config.toml
num_hidden_layers = 13
num_attention_heads = 6
norm = "layernorm"
norm_eps = 1e-05
positions = "rope"
qk_norm = false
tie_word_embeddings = true
lr_head = 0.00471
batch_tokens = 16384
MLP neurons of a small language model. Each row is named by its layer, matrix (down: output weights) and neuron, and shows model dimensions 16-143. Each number is 500 + 40 x the weight over its row's rms, rounded and kept within 0 to 999. Numbers have three digits each.
After each neuron's rows, "raises" lists the tokens whose logits its output raises most directly, leaving later layers aside.

L2.down740:486474444519499520478472455488446464428552482518565494456471557450535528499545512537548444539529462516557508525496484469496555444507471528520519521467508517476479543483481557534483475512531514505531404538513505515534580521495477417469447401469549417537394474519454537531431431521451485534425568469440500517500551462551543532487512491525560560518519463497566582412472546542523470466516
raises: "s", "ed", ",", ")", ";"

L6.down660:543434552523516499545494485531502450452512499518523505521470551437514465568451545407526470513588502500483594523456513547530566505475511460430496536567522500495531518436527538525500504506475502465507504410461467486499534498545449522464449498416534508447566503460549495431592471472535487499524493508470496509503578513496518578473469540461498485419523449526449532553483480448566484499521
raises: " ", "-", ",", "s", "."

L2.down410:470540471493515536487383508483430560538519527474518535543469562594514597532514422578506527477432528478533475441429436539480543563570477453496476551424558499521524476475436486494444476494526473539543499483478509517522507445478471483480543574457528525560435536580529484530568479491518531538484506521465497460453450492442514542595515485503534388489484554517436456460509458489526535514410
raises: "rd", "d", "way", "==", "play"

L3.down638:499534586541471494459553484534559474539532497496555500499478475525507524450420506469463524551504460493522477460527462547496450449542526508468510433488408483498504441449452484466537609526470522545401484434497543566549579456479457553521571453498479496430456470517481515565477502549494556490520548449503492410500507495466479565559497496465512468506604473491482450547560441484447489508439
raises: "own", "old", "nomic", "ement", " Title"

L8.down58:506492491487534487475485479535457455489521442460572465455510506466527572488496494503506464524461575558557536469536529510518538552545490449456510532504410417489397508488508566508408481491489482501432532471474542527549561570523445494536526528571483526547419466498533492481500567488462470477475442514437545524411577456533503470458441455456491443559472528436497511497579495498440523479557
raises: "les", "le", "o", "ut", "led"

L10.down442:472517473453506492492547443480525494473459594519474505535494551472481573440540558500474519547495496521480557446434510444508429486506490459502463527513482516459498448478479454555446481471418472522476464455559578529485498533454510491483404492516485417488494494537576474510512478440545512515470486490418530538498530507518463566536555484445501521531537498420487485444486547564476546443445
raises: "ef", "m", "ries", "o", "art"

L5.down634:479540534458607583458472506514455553503469432508466548525513532460501481585453461528452554550592580494438503515561503529570438469451431513504402549535472531473523523581511459534547490486541468455605529578504528500499472501499448442516472473494510476479484550498541451485536499506497483463518505406489493488480415506499542519491496462486524460517468509500502514440451477577470434528473
raises: "ants", "tors", "ions", "ists", "ly"

L8.down608:452470545578547489512509485518556523455504476511528505491453574460519566591439480457507501515480556505491529530471476451512539505511544487464475497503451447520571491520485521558475465536551446474533456530495477572418515457502523488418444488520465492412545569470477547499469494437492506560487567583528498457431464493473515456564485502424553387487487477513566454514538446521528489497508
raises: "-", " ", "0", "d", "ly"

L6.down685:505529504501490455522489489503455510476496540514505533518518453470523519533462550486464534498540483454472488553495488526526529398446583510512499445477502452423543425483577498495467525505574530506552502456560535532551480440469532460497511472477457452461496440532490516491468550476550589502403544519502506488474505548506522493468529472543480553465524542547487453465500509461454475534430
raises: " there", " than", ".\"", " afterwards", " upon"

L6.down332:468536500529496444433502545522543375500500505502560559452444454512473499551483551492509521469491533543481508469520498531504400465489490516505532539601546490495530406515514546462418499547506588568443482517557475449435493532486503469513534588529490436412430415472471570537525479485553524533496456545587492435512512518513534531456490436474469481584561474532542498476499550479454521457520
raises: "---|---|---|---|", "|---|---|---|", "|---|---|", "█", " households"